Weights of a small transformer language model: MLP 2048 SwiGLU.
MLP neurons of a small language model. Each row is named by its layer, matrix (gate and up: input weights; down: output weights) and neuron, and shows model dimensions 336-527. Each number is 500 + 40 x the weight over its row's rms, rounded and kept within 0 to 999. Numbers have three digits each. A neuron's up and down rows have the sign that makes its largest values positive.
Before each neuron's rows, "fires before" lists the tokens most often just after its 100 highest values on Wikipedia text that the model never trained on; "fires on" lists the tokens most often at its 100 highest values on Wikipedia text that the model never trained on. A number after a token or word is its count.

fires before: "\n" 94
fires on: "==" 48, " ==" 37, "===" 5, " ===" 4
L9.gate385:467516465433506551442442463547532451498496450512566510485490449503504514483485450493483510568395524508469454486480507494450473506516446471535512456556515485504498521481431488526523448444510553512506530471558492565501572435553511504487532515542466506450555498518512485509501494507526580504489551528559504429436479540567520494488543487504532511493477463453513500407554460515463514487558597535503530518485403556453477513551480491542503519437455485512564501472542477479414523564447472530541477474534526439603494535439484470568501477405553549540519538475547575534522440566494534445
L9.up385:477554478450492512443487524492477491447507541436498528545452505463540487447437563502531511520509433451436461501556460530440547556475437514484465526492504559455512563517466486486499396493419464475565545431503474568487453551530509498490480565491601536498533443465522465454479476468502510527473511520525522521474541552495534488504434507584427559506532576456460509580408559501549456512521471538473454541464491523560426422443560437509471495545508509500498510592508513518488502489502505449548560507491543498473514521489497484558514487518492469448500546512485581521449501492545520514
L9.down385:486489548596525469460531490492499528497469540519446494434581479518524473549535470435544477565479463514499521493484530437514419513519502467461555494544464472468487510476469461499465476573529433535489440520512512467453468511472498498453531455584496513466472501478527525498546575501507520529500515498484442492538548479485480517502495425463545548503355500542500556479534451514484580547513519472541538470480396526474545520456512517528468419457497524531480453373547465522493439475551548478453480502503504508527474513460521499506510525516475481436528465498572499447501491458444499495

fires before: "1" 63, "9" 6, "2" 5, "6" 5, "3" 5
fires on: " " 62, "8" 14, "9" 9, "7" 5, " d" 4
L9.gate1372:513447565439540464462507456477486527474486510511456588532462424467473523496486519556483524478432464469494484555414427490466517533469464567513547555497551464524520498587456529554551466515476556524564530544486430530487494505462471497462542476534489493397524480462517476533473492400516495504479509497507460448428508466490542560576496528451520568460531498482510491501533459493469449558571487448434464507579500548532505458471627476498479521538460564416508516487468479502477476509469515523472476500451563473538510513464514488481518541435473460526484549547525489513498513527485584500
L9.up1372:476598494486522496466487495487483538507495487544494567536543451534467464445491468455552611525417450484506495469518506495498462488550525511496454549491519487537516448567501563481473477463504551509502505550449433486556531427538478526514491510533509496489514555442545550501452465470539503425524439430466468488512568435574466457529467538471484524511537534505509468509462558499504543513496470538492599543456423501498493515401560514541464488472489570450494496541477438489506516523550464507514426523496554464547477463490531519525477536470427478499555576478513508564523588466476441574
L9.down1372:464491511466448470538509458460512581461479538537498500501441526460562543523465468538549519498528511525493451503434492582434411475477510484480487458477527417471482499488452557446529493567433503514532494437543600452512488449514510495583556529480544453454495532500531526515502497562505527500433544459497510486476513531593463494433524473527510499501491514495505560573515476442509518516488557458534519528451525533481435506521546523515501398550451568520528515492548495520496485492491400546500436516446509508475482492467471509470530414509502538509533497547514483509466439488466468450

fires before: "\n" 63
fires on: "==" 40, " ==" 13, "===" 5, " ===" 4
L9.gate814:498481467523453433502538439463440463516466511589512452470417603546494559499455556517529495485591502504453518501484525460469543490514510544539519527456496520447536547471516529477608428526522438483504467495437459466548498566485494455468405455516536559477457510536492452556521514499516587601428444500544556479478457470564497463445480530533515463535496476472512519514491467507517524560438584507491511472462492614577529437466558497515500546401517521489574518533460582503520570512545460493472477438513481518533570623523430480512580524471518488520489439489417499489518534494493510479
L9.up814:481506526529572465431525451493598474514462543533560466398471528451440458497510457558501507535492448545551480487524508542464487503495551510466484458435459439475483525443470457445506422464447571537512455490464507449445483410454470505480512464495481534521493511474527518569565461474525581475568447482511498470462493493519535581493545560457540471464402472528510400483506439545517449493610470532469545558460482458550448461454460479470439481573518511561471548534490489526486544513557511471547483517496496484441538452506587460465435506464473554510524562485420505517551476482515500563
L9.down814:512452552483478478458462528466520485501467495408499490562519466508492471527535518442458526445489558469496513440513524497501502462475455457485543563580553506468515464519482473498484468457458547533483468576505461425439556425517484480440526487500494460541500516464503529505523477511461599494483481518486515520522511486489466600538503494465493493514434481475521453451505536532454448530495528510504526486533484484485482441500431522482503519467495495468452530510545442456504477511559570465521520529516518400497488454509540481434479441484556505522402541448515480527495513487491487527

fires before: ":" 30, "or" 10, "iers" 5, "my" 4, "av" 4
fires on: " code" 15, " by" 14, " Gl" 12, "ig" 12, "g" 9, "ch" 6
L2.gate1579:512491492542529478499440487494525505483543558522567533533479529516439484486522436504533524511486449431458496507535467435559470506579508498522480497508473490517480516445434533544510452452454479494486457430477560539521532527494472582448458457531517499464545483556502434529458551462505511514506497494510576467484511496531501507507488556454472471481460543545487448469480520521492545512443571467492470401457537522510542495459529526536475517481458481497530402471491503518478440523456519514495464491556485507547521517447511442464517506499514506452506457480457455512447498457453473439
L2.up1579:483480563538545443501525519444474473509480509522468429452504420486513483513467513487511517470459509448488495451483444550549451491524514550574490474509523481585466469454477465537484553476495510515466526534578543491486433442532477531493548504543576532423445566476460526499497568553484466478489478470514440489510454500451497530529557541512468483581427488505510510456483507558548482486475443454538466495523435547565523498470543445486546460510489454418530523544500487489493490493444461524458491547432552462518557482437480495455528507475535499500506487464531462543429477549499467534
L2.down1579:494533512476464451516499511528531485455505497532500489479560467558435500488526487459462495575515475446447555470491482469467468570457466534480556430478521533536459486457456410445530484479438466544489478460462460511521510494544454459470515470497497505457531580518486512479478510511491460554493496523498484489583474513493502556495471471498518528517450475381523529485446465521514547562503582403472510496499512522430574488464536510553553457525500529523492443409542556528486459499511460394482515570488511483513539563476481514432460504488499528464459526488513536497496570554492490497

fires before: " " 82, " |" 5
fires on: ":" 28, " |" 24, " /" 17, " of" 5, "." 4
L9.gate1799:422589404523475402485425465523433460425526529516565542479492514407476575529457526489484462480460500532444442600540495510469582544545427529529543493567405468495462475461453471525596490467533474533513480507457421533492427419465524491555497527566506482473534445555507537516494555488525491487505497515498521504509532543446469577563500517443513465526450571557522492421514433510415570523521466463515486465499549526507435467482542494609443474550594584496478569486489462516477529532420566471523513541471567450507519464540541436503501502457442437519447506484554474479493440511485560487
L9.up1799:515453519521441553503471487482445540395455533418523462513457494530573490458497562571549409466410495438421496538533494442555479525448465455554561487491466516475556497458532518442454509447498447516456469466490448508519495446435468540540436446582499450535524501571482460493544500538521491544577475393515431449541533526446511565490558515469477431436530496478550550466472502438548474540466538485541537466518509530470497526554556428509512537575498543522574513459459492516547465502493551550453508507484557520537451513452490467495524453534490489528526487425429511530494486576461508420
L9.down1799:555471393548484458494506472477453551534568518470565525508521466490453504477547421463437492485466535501470480554532507496541483497451441519493549523498452509584560462458511541449460511505398481529482492501503499493434522401558524509553508562479396481526433552528499496510539455538578517476471542538530483488506435514412531580489520491552551450524502531501436481517537452464519505453492484516519502462422409425552490515456475480471500512478479491530444507555490569538508511468496467496479557496562427501455484553549546522430515461493468509523525560507550491502475550447515524429

fires before: "\n" 100
fires on: "==" 64, " ==" 26, " ===" 6, "===" 4
L9.gate611:486537460498504464576441526528493499460515508512553598460513525444453516532541559574498531450571435567488533515471512427494489520542501561533489528525498524552522496507474537490538480497468537498547468548534439548543468554514449478559459503581510488434583501540576534488524450556507520499458535458501480468502496500457517571398511503462486516487563478486482511532504514481523559494502494575397473527486491503530522547524482421478513442456519499505519483518436496525490580548554424496540478417443499489512540498447495463539508499460438519543510495545480499445561473519487581544
L9.up611:428574432479524456497557554449546521501506517549483408449504575460436482459545495538510532548510396441483549472510480505554569574573493512537501468485549464484525522492415530467479491554556521476477525508583470464494476484572450501399485551494509477527447570548514452503478424413515539485534462477543493586425488515473410511540531493428531532444587449461497518485492564486471512513495473508427477456465562545472505493466476486562523395510510546508550530548467529510512486552455477594459531479440569535482585546532492486568476514491495487476573528509506577467488570490502527556
L9.down611:496462626523525518553523479490546493498491500503511492550505480486516493522494492534505545491531558488568500442476570518442485458454485414475447428563525484494472513471485429571453495548496459564470531537535519499443489457461477518481538486534477460518534515427477479489472483558472535461485505472568550497491565466507513457513499468469550527511499447481458442479514432434480528494480492467539496532492562479479466520494456514470482520447501433468451484503490521445490495495510551424470461538474436548490480469534521510479447488519479503463465525532493426542514453470481487484

fires before: "\n" 98
fires on: "==" 56, " ==" 34, " ===" 5
L9.gate1953:388559558441460433548449502476553532545435447542448510459490490488521480499464535488494551526464519513498476574523526473450561612476467556543493532532523497491532460392533474564567429468536546508526493492443462523521485563482526481465504468496481550428535527541443468528542469427433525468530477481471540527531535543542570597497524419482526523447447517368469582516520540478512487542522503484475547454470515486485462546464564447419490552514488510460619471491516556599493509512533505502544491502567540476471545456445490551429519452487547477509464536566482541465488564544474464468
L9.up1953:449504534484436470475518527542510558462437516482507441486519501484518526434511510603524521477507502473547549513555520527514533496453479509441520538523515497520425524514456482498466434468517546466589536569462516517535445487503536478429517541524538512491505494471499500565558503452459538559500556515597450477453514573505496523437485488528517488463516481511481529483487482575499477530529518546501456532514445411516574495536449479477432525527518527508476516566518455533528475583452522521502524530485583445517516539521514561508460540564481495514586516527507428427500475445476556545
L9.down1953:506458456463519470447454521554562570503479564540526503520453506477499512551513536501513521473504571492519491472561529418525508537473463493539478490485560538464493532465510411485507487483485422468495500455483516481455435521522464465489571545501493474513512520553460452486497547561489531516479528527493413532545493465469487502506440532506413509532551492500489563517489475520489496431472505480451484485490538476517526535505489524455522551470523555440563482476479545469458501429558572480464520481516495536412494466539523481494472468547547477497473510509539465539478514490520534474

fires before: "\n" 88
fires on: "==" 50, " ==" 23, " ===" 7, "===" 5
L9.gate1231:465476558520511505507492416459494450488521557559484555433546480506473487504543494455533492508481496597473481563479535497515463529459445441548523474561511492472522496547503520543463483554573576528541508390497509487538539488494454457548470489529467582490508488473528447525487482454498542535478505518431509547449433528574457619457503456576554441524496559477462482479473432470469485494409582482472507525539488536504551548425511513483530488575498422501459487531440503477494492532440507436535510475445531529526544536506483409551491519448517509562524557499492479449497516491486535529
L9.up1231:360571542566537559468478520419551445451448556442554415495470559485529509498443521431492476498590493473532485456522441529500545483463429456486448521430456466521556487453448478520470425449508458453541550527530443519478509456525493593498447440443466529468452466556493489459494390517554562496581533546501519563580526538467541508473514549526472559529522536523542504431513474495486473489563447450508463494585533518487505578497483455585465501507494477466465470518507460535555456493507518534522516550449515455561525449497519465557541543547478520562513517499486515525473514461504479532
L9.down1231:551480467422461572451501463422473510464520488473460535472512486448502530520467522512575492471524476550549419508505527491547525522543466511547502483489448508534535518459479492501476524485500552529528590545502467487556512539538439471501531556467507448539525507516452476515490466544540476435548524441484484475532477454555428578490470490460502520518474512553505437510522508517486507463478553487487487563459487525508467518453522487468514502404472464473473505495483538616505481485476562520416500583504455538479474439506532502493474432474479445510545475469502445496558505474497486527

fires before: "\n" 100
fires on: "==" 61, " ==" 30, " ===" 5, "===" 4
L9.gate424:464559471480547439494503526507515441524548515473518478503451514468433448461401474508488502470539497561454460469471522423446504510518484491587523519536505453513437575529483554521580458488526556491566456469383448528531476541519536559475432436457464519504496419475512485501592393418544504524440430476478503561497452581508544565526494529549492466486572565413543559564463474499478467608418569549507496465490498542546497548511461492581417494501499564487512507475515517541556522527459413474513491491577519473508511548500474540511582511549445494491562510492451527464487558526503501542
L9.up424:489605411466454507579516470480499476497501523605435464466538539469433480474505464515501449507469487555443504580556453516435561527456524604522541575461493467549509502518545507479531517466485501560543487405462506520530537501477530504479436463524532508520517474566536572495467497439533497515486499531506506451467436531485490517470448446590477500486530475495583517490486492553545523551503547541473457487438486540530510486536484477530465536483510556505508547542504504544550533535454485436567517500524539527553460519433519458464426569451542455544537546488463519473506497507419494517
L9.down424:555490493538539561471480479511511528486542461458529522571527531543524534529551473495515516513455526470561485536466519478515440464510467489517464487426507472479532475503466527498477539456493508469476542471545521527503432493473469488516489537460475494547497533521527431521495514521475513509499501507461519488507526458482546450501522496523480489559465523555450504518505506535515460520531511525567495495501541487484531537477500503547516560441485482462513472428489513433523534431541725515461467495505448511467532493553496516492487486506511511532498486537499451496528521467510513498

fires before: "\n" 30, " " 23
fires on: " |" 71, ";" 6, ".;" 4, " and" 4, " as" 4
L2.gate1319:510551443449576436539490510565499538489491432496456466470510467504465550445459518459473463518526491525457450515505440498563542445494497476492519444577474511477576545494508524559469548459557460540418535421407441515500433512490484450475468472554468497476498558545488530484428502398438506478509502567514482571467506439510463517542551503462498530531467524497483539542462426511456508592433523514457468473554514493535525557547464554490475503531527549516494420413504534492513464478436513567478486533545485553442450506476486518508554549515484568489520435458501493537455502531491521520
L2.up1319:554488479478565467519529506490579564476527482478537579438458440506487483450519484493505448472463582523579515452410482443496531459494512446468494445486416535489600485528522456515481501588444527471440440461551491548447504514458522548497515507482518465555563515499492515522463528474495586483533539447493547524448499538522501517551469500508535505492516486434460505434438526427509577542496492545494500520533539455573553499514489573441447537498550500527474506562477482450526517487547491537471583538472490568453450518553488488485505459506557492461567541533458469463525526441582426501
L2.down1319:547534483496516471465495559476496518465554507449564510505562532478491501487449588490474504514489493452567489518508536465541521423539553435519485452568507484482507529562502510495515496510537499470539489529498464547512478456503492558479495440540509484477529549529544478551452455419483522497495464421394482547444477425513550464543552463523478520485499556544474559531460501509476533503528572496475453502512526487510645502541470460556534538524529554496529498506493509475503549434482545540602579466440633470494512452548470509534479493571550521553495529505424537560402454435526483524

fires before: "2" 46, " " 24, "1" 13, " the" 5
fires on: " " 57, " In" 24, " (" 5, "In" 5, " in" 5
L9.gate1667:523479566547547437493457466518499552422536475472451520488471529481469566525450537487467519470513524493510470533459518449454549545524481547452565479466509512478533448406508606501515481518471587484536524534490500507490502509457544469474468471556472512588553473486466518495567429443491464470466535550499481483438495524504475486494479558496484475475460540484559545517531475497446478538518500567443476564471505473579533474477540547486494475483510547414568498492466487474544453536516431484483501468529477519508548489549491430440550525533568497489471468514523498520473510451523545501
L9.up1667:548505514506444560483504474437474456498544462466443489457457489458511489495553495530549491463508515478483545442534490437484454413534496568577507595496440556532517472529528544493548506545531587438551477439565469478548538486430451528506503470464495523502571516488483471499497514481540502468464440540508531520415569559479493527484466508530471613471464631447512501543544521426487493455531505496493513515539513493547555488449531498500602478434490534437502491478457482501519517472403455458555536465495455503502470536480492574535394558456468522529563494478525432485535510501485487456
L9.down1667:508480531525499502531467487524518477468487491536490491495556479474509493458489462501526487504534413479531487480494485562445529490521485517454517522457495549523610454569428476518485473486415516556488464547483514507506466493460522488502484516415502464434541464446513517516420542492452456476463410423517443498511491504553475586525474490460520510496513452465487545427485543447477572447477508520542523464490541430508419511551550541511443548548534474514521474530459511507495463496513394522497494469508533495513486454482494429515515510525576517524490494432505514552494524462551508498

fires before: " (" 37, " " 24, "\n" 21
fires on: " /" 65, ")" 19, " (" 4
L2.gate238:447427494536532470442484554530445438480443529565531502568450498497546503471501581542511540489442532504416448470470465465477529544543510460477558488540537458488468426489553499522511468509532545570554471524496517519476436480474502489499505601459552513497532511552530493539557509458493521482519612567450445464544462552524484488531515502497452454498456522445478490476497507550476504522453472540514454519559502489522525520547460626545528450532513495473503482478530497506562558544528541496454423521515531539478517572425422467572453469545472410527508540527540537504465529487523522441
L2.up238:491467474502568473484520501533455516473534534601506457532534441527496514482552512451521480449533560482536566503462467547484445418501459516543517497451540548480590481504501524538481542520458472506417520549478512460482547500488424474497517526488515527451427499494459552456517516451468534438460482450524506481482512538517449489487509431451479497462536435451499547431518468524467527455560433549454578485522578532488477501437513533475494434450448491553476476453428465462501576496492506515550557497548477442431554457548478447549555461550499570496563420451535439509505524549556490465
L2.down238:450468478597486532495465473430558467411559480468531519465560492537521461482528530465456520427530529460495416538485513447499452466506499446546451493520530440509440543490501482494531535477574467575492528514531496541498497440508492479594511502610516445507467540480501495575498514430468503469539540484477497408564489464535534526424511479446481482537542529458543511530489458504532474554492496471536507553437459467455551465516490478565514485520470493436522519506514466533478544541425528504494484435559561502440515473537516474484541471499522468508501542509510540464481525513457511497

fires before: "\n" 75, "2" 5
fires on: "==" 45, " ==" 19, "." 8, " ===" 5, "===" 4
L9.gate1072:505514464521438472461459458524513483501478481522488491523499483488549435497470545493545531546494517475481465471507513474514505585542473503454532508544492529508504559435529573566577500462529454463589572447513521481505482505432493501539460474588531540508489517540554490485478435405500440457496586525482522548473563576575484443474535527530440530504461567511516496531503495487471537511557542513448504433521508536514536534519575461521487545496488559494551565525455558545490542512462460469546461496460533486505581598472445554529557577511436540440516433518519532407484469467540509616
L9.up1072:466527467475540427473510524463509511556422527539469484562466567412520494456414424441479478454476447517551508471492523521338589490520507518561443530502515446510536508573549531533443544478536536505487491568466537462501530524511502456519555490477557522541517494530456465503511387564455536526410503480514470479524475564544504533530517479485520527535403409508480488506554500427404461497489527470551453539535501544564502529536494479529536475468465510478524480458467473489522545477493490490577508480454535435500442457527535483509455515498512532496481482448497526504540548526478513446
L9.down1072:430484474516497455468540508499540517461551473455511507517493437556585495536453571504448457499558555414516449439578514458438511500420504500499521465522581474534472496477504530462516463596424515525504509526503456561448498506498481487556426440503474451511476538588525470493517462546459394476499528519515528492442563508524510468531420483483445497507485533488543522508429517497571446530539519441443437542483546509480460537551513493546525489521568479521552550542464462474466521524484563542468493532496509486471521457507486526578407547459494509499488575488530436406509521474502527465

fires before: "\n" 95
fires on: "==" 59, " ==" 24, "===" 7, " ===" 5
L9.gate882:424567562468502474535464517498451493491574525507534547516471486486517525453485457498373525457503499544511474537376552523446491610453422560546497480542530467453590513537415474463562457471467505472516466551502529546521495584390503504498497484470552472527536568534510454415533539479476522480523475458517507490492441512525523502433425522561545534577538445459486601477480442482522496546429466497488451437525459562537513450461494546461473537473526482523468541460438488509450515522454438468554577472518506463523523478491522554501520492510525520521540443547457490439483533514508482504
L9.up882:523572484511462524426491455573504467493492507485520524496482507464480475467512520487498468465488453462516465477548515501521538508486542480541540585553475526480506468479462476471509482423554480551533482461503519519526513483531556449515545517469504514574551472499478498538480435461506466489556484451526488522475462502583475530466471513555454449408560610454462537494516496524513507491581504559466489522414529467535466547440509550517527469507534481564510512518507575443438517500500418521559469498531522411519490533512482507504548596462487431539483431539484469436437444440477506480
L9.down882:535438487549487544513504493535508527579485517542551487498547530480491520497470502484509487506519469487498507566479426542504445444532471529573484456535478455451502494587524477454405528499557483499444498505492519414419523507572470503507610479577527482481459552543464426505467569541491527471490532467546468446551537475471467495463561539518530501500444436521562494515469529478536520475522490456556519495498526477449453528446459487472556527489534457544468583555591508484547469489552525456466555513466363532439519425521482455465496531517478562556494474453475481485569462530477507486

fires before: "\n" 100
fires on: "==" 62, " ==" 30, "===" 4
L9.gate1565:545497566461512481548428488534537562494469459459438490474522492466563449485495518576460467496521538503481536522522436477467577520426497513535472528516493484485537544572484539423469536496577525431576506412525480498525550566514452560444508483403561554511560499544509540568497511439479470490473485471518559568504531554508488490458514442503569494437528410480526483450491566551500504519482575508524480551394459561470464486487546447521505437465502478527492472447460573481551552489412487488544485513508524466480571556461540533535473562533496506523504518547439511507488498453437592488
L9.up1565:438470533469606478449550558494499560518443586554476506458454476481564504394476502543515537451506518528413451533551470577489512536457483545559535551562443465502465552513463449514470469512530445524502445453421557532471584478535476406460473463510583573504407488569529506457533511491525538592508436617460531508521490472539563515516436519487511496463539544433495518475536452511509476602521503458431461470551508515528494486453456522519544495488443492468495502572498533586510445532514454521519465543495438490486489500490527435427460521469512492523480555503515469478508532516505516537
L9.down1565:523468466520508569559508486457536500537506519479508530493477517557483498569462515486513465461553546533518475508518511485544518532514505460439524464520476509539550494563489480554500476494503489415452498567541487521511455549480456475447519598532467511510469494524491518503458528532440488424489472522486416510498492457506546482555498491529419542506506520529441503467504558486584536485503540505476475491424511518463544495555492556446481544483522508467539507520508556417432454449489565519447518559493442480554457473503442426498537453492489456480463557499518406502525431454512501510

fires before: "\n" 93
fires on: "==" 52, " ==" 34
L2.gate113:498533411465506497460527563470498468482472482474491572470450538401473425506475456445467485414493482577434499465505463508515498523441470490538530527525487467478505511569467493474478431488534496506555503455466529519509463567412507480514584508510565525501572526447518474512467450432513417513470521413500573547479498509560472592535530484501466541521508523495581528518486563466457535488541501493516529466515468440498518539516497474516463527440507477464557493447529445560542449467524538508578501414529566526482544539443478516508506513496543566496538497474539503529460555526519464548
L2.up113:498608463469526468500547537463529454505504520503554479477447582487555468510461506495505465486480520548455532495512498508532510506482496523488475540536509452505528491541472525475449445499476490483584473531474466429503477562463531476533531551509532557494540520440448456482461432451522453527467482447486515525482465529533495581566518490508487469468532471453557475516472540439473524555540525466523497457515450438532523507531508577582498566517522511450512521512498461543520431494453523491571523488510535502497481532477499492466483503504491522504510459469485519525440492536439487466
L2.down113:457572470513508430509502501469559488506495492511555494493507499431468485493497527500508551494505498556456434490485462529472553577486451558497506491522506505494498494511442499506505425486462470466557475493494463497523525531459503540516499534494586500506529540475514487535550467445491444467475510452504506565440500575570515554495497501529512482492522517467550453536527523462468457542494520498523553526468476459474514533499595521532431487543469489476564512492528505584560502596477451492572481428540575529527549517512500521460516554491497502536546511492468565481449518477453480551

fires before: "\n" 100
fires on: "==" 63, " ==" 30, " ===" 4
L9.gate2043:453532440513592395508440515511544494526476537567519545482482552493490495495512585537493433536518458532418519526505476455471557500490461595514481478481494541461514542528512541456518426547501426456563461486516507469483573578561537471476464500453545490497465521512542582483514492495513554570443500477524466498465478552487510485520492488476555482448553552457532484510433497476506503577487498544457429408550544543480605439550519478558422478486573550478441526476476483595525525561454511504471516536532500463567545518475471523524545553508509427515523483495492537507429541495489545565
L9.up2043:501548437516494475480457452506472510554431546541476515447540497477452503516495471533462488503560491511447528521463418548511543487522529551517504557491513547449542497461470530538552449402397561539532534455518514494536468552475552510476493508560515469559489501468499544524540478482545458494497528504526454540499430482551525523432505456515479473507495491472548494541565534530539527521599506454519543540439486460466457508493511507515477556505549457506530542493541497501434487534562423543492463526507527534432551540446515499469503566503529495528486493492439515430525487556466466482
L9.down2043:510504513473484584523527520534492491533470475494484515531457475511473496485471492506529486476471496438564519527472573544512506478499502440466532540517550473512498512452511483458460531516572466517465540531522477481496483432506486451530561515493500528473521544496463506471470518519500586462524484473566444408497476434531459508487466500517517490515438520542439489474548479470514442532506443498550468501521504437487459492528514510458512495440496487523442463546525513458445544438478605478427517469462486453501484517554565504512476534509429509517512533479462460528537475496495513437

fires before: "\n" 100
fires on: "==" 64, " ==" 27, " ===" 5, "===" 4
L9.gate49:458546471490452510520561503513506414538455520584548505436526474523495553481542519433522507503438499477525493542530440467426561571449456525471500511539529498506539527536518507435504393465497475492571466444508494483480532462482482493504543478457530594478477393529569487484526468518571557543476505581473476534442540542444500522466528443530551523423547481364434495503525510536551507471494504483505483474445577464477548466536514453475514585516512633564578448460489548510495541454478526541553472467545487520541570537452477516480543448517477559520467528549530465561511503450545434586
L9.up49:455534473555553489491515490556543521439476496494499535456447522497476451467484454573460483461519499461490458531541457551404556491530471509494542524487446542526417504592538561543523432432462515555546544524443522595428503507461482548464518478531470496554421504401498501462500439522462445504497496503503455500490504462489531509482502456524484498475536398492516498491506512455388425487517467565546485505450483438516500558521464463543510498551478518483518565531496512502516492640546502507483446575465542453495538466502460465470428500444565523525491533556476574535525518504447489473
L9.down49:566493499523550568479490514458537555452582524473508506566501498550522504491529491560517535489476561486516527489516498492580466428501450464480405505446528425497446495525558499531563584434445481484485499549482594469504496467456469508496411461507480497487469517571513420464543558497572519528509512501555517452551528435497480544453508541555488548586480478555446468514525463483559492550570480492522435492507483538538509505478435450511615474510484482496502467432434566409514506470504544503528536518486432443505466497529524468462474489510448447508470557520520453506460519457541532464

fires before: " " 88
fires on: " |" 62, " of" 10, " –" 6, "aged" 5
L9.gate1332:492498434483533411472424422502434534388503448573483472515520500504537508493558496490505443524491530581483477510512439493533490487493507492480546515484469516485530485519479457508479519491511550521506473574512520497461467491414497509520464526469540551464521554504519504568509494546477448420498465478511501470526512515519506506532497499513477455433474548452528521472556466514473538509521470532536501467506554599509536564492446504476487607559547478505525516417477481467541556510492514474480509488483503522495526492539446448517535510472530544447519490492558470519568602514437510497
L9.up1332:518519513415512528530540483497492530463541508513575485544437523497497557510478486472461471438442595505486471530540464515539432424471516486500550514556494459503527554543462499514475513529568485458478527531482508468502524459517462424514528428535517522499418503508465497437592516436561525505538435488464468447499550508477508513494564412502504506519536528506600563460614461449457502473498465453530499493473482502568462567462535542594532515495511511501562523489495514531461532442497505494525448472494448514456472456467518515460496501547433549530552516457481492509484459469477518479
L9.down1332:471483419540458503477497501426460476502518554525485506482490489553425574559477462542572451554491516493611490513514519505484526614477454519521513524504470499505572548497510495588542498528521497559514502516526444458543516494482495491457449504589515490455471539470489539546459514477478464539524600460540485471550449529493471495490585568501499517522531435544496496485578537499450432491504493501539547502565465464488526544496515522500497499579523537503472504509469539475510537499488485555475432420547492530484473478518583470453417503441497566546492473468552513496469514476493564559

fires before: "\n" 99
fires on: "==" 66, " ==" 24, " ===" 6
L9.gate1090:485547486450478421538566524628562459504457474526419529484482507512449449481544505561507507547478408509458494466558415479544534522561568470532475506492502429532518506480503546476424538523479537555517514471478596456418560435501530540508500526432534518508451509491518494497522445523498456502409496551555477588530431527406473499475513546527478459454484486484464494531541460495454565490545465466419513440520501533515562464467501494486524545508552482501471501507529527519526446492509464569567551449481463461460547488431481482571554510514496495461544452528402512508485509488514523553
L9.up1090:488459522436524478472418494536550568482499451478450452471487453474617476443525567526447475545463449488461439548478534474519545528473425570470538459473557471500545499498464515461529469434391499530560510482501480524568509485465478510474459486499496456526514438494503556469556510416533543533520506482583472529452561511494416536436447454464540544477481498509488502520526484547494486566445546516568467506482518503469405462485578544438430476449542515552525514473500524499512481546539468465501542511494481553485568446572491506418469534541520447427508526500520498462488540490519471510
L9.down1090:547504420542458483502474485412542475499468478464531483535526543482503544535518511481537520442539595522490485517567474503523524546486543491471473494528480542509475492551531477518483530571422535432498523448472407578455519527555534490505485528534516463521585457469450507501446461511502449513497548501475498462480518491466496486454502476495489460508518487550474523457494551495497503499554520538521491472471476518509496486535476461530506534409499490480463544472540485508450501525501485518453560516599428497533453556538535516540469534505550570536452427461555504451530453553535494482

fires before: "\n" 89
fires on: "==" 47, " ==" 34, "\n" 6, "===" 4, " ===" 4
L9.gate1809:506526462521564430437559493520440511527529537543572541486430461516521533523516461453469514499448454509419522542503473504456575575470445473529480578467509488476563457558491478432568462537538464519481521501550534498447528583551467554509474431421481528562536495514530472464480460481501536498480464488466499558433439446530555438465421532445505509445564551521462515489462528553495536530501485481473487554548487498535484512442540504574495536578479418496593513591398470516545541524496459517494554470457571622508551534470509435489547534472581412527579511493527533515489562459573567519
L9.up1809:499494467491539476534565420438532448536442427562429430409526461520582512498514492479543549475449494552481452486524506548477498493563444490586495510544496587549526411468525549546493425506475524549464444440538430531490521485486506494445517527469512516549427506498578446527544534494585516547593503551504493527479521465532521614446545514462533506423509476465557477488496445479431515436585527520521431506504478562465525510470482521529443442567490536486568538563448494593472540467559508519474442501450500565483472464511486477457534569529459506433478442573496473507535572555474516529
L9.down1809:542420457570541519507551474509556505480523506447481493540455522501491452545510505510497572552521478462555556504543574432481531455534507487416457443532459441528522533547447491473538458468553490516556530490513500489488410511487523447549550475547492435459546519562524493527523582528437532443517538500542580480559533469515476492451505484477545512528464563507501541417371513509468434499528468453526516492524421469449466473553425452535517482409408441540460471499503470399510431547551571497489547500492503514505437505472495494489468499543488433559482485468534466506451450449490478475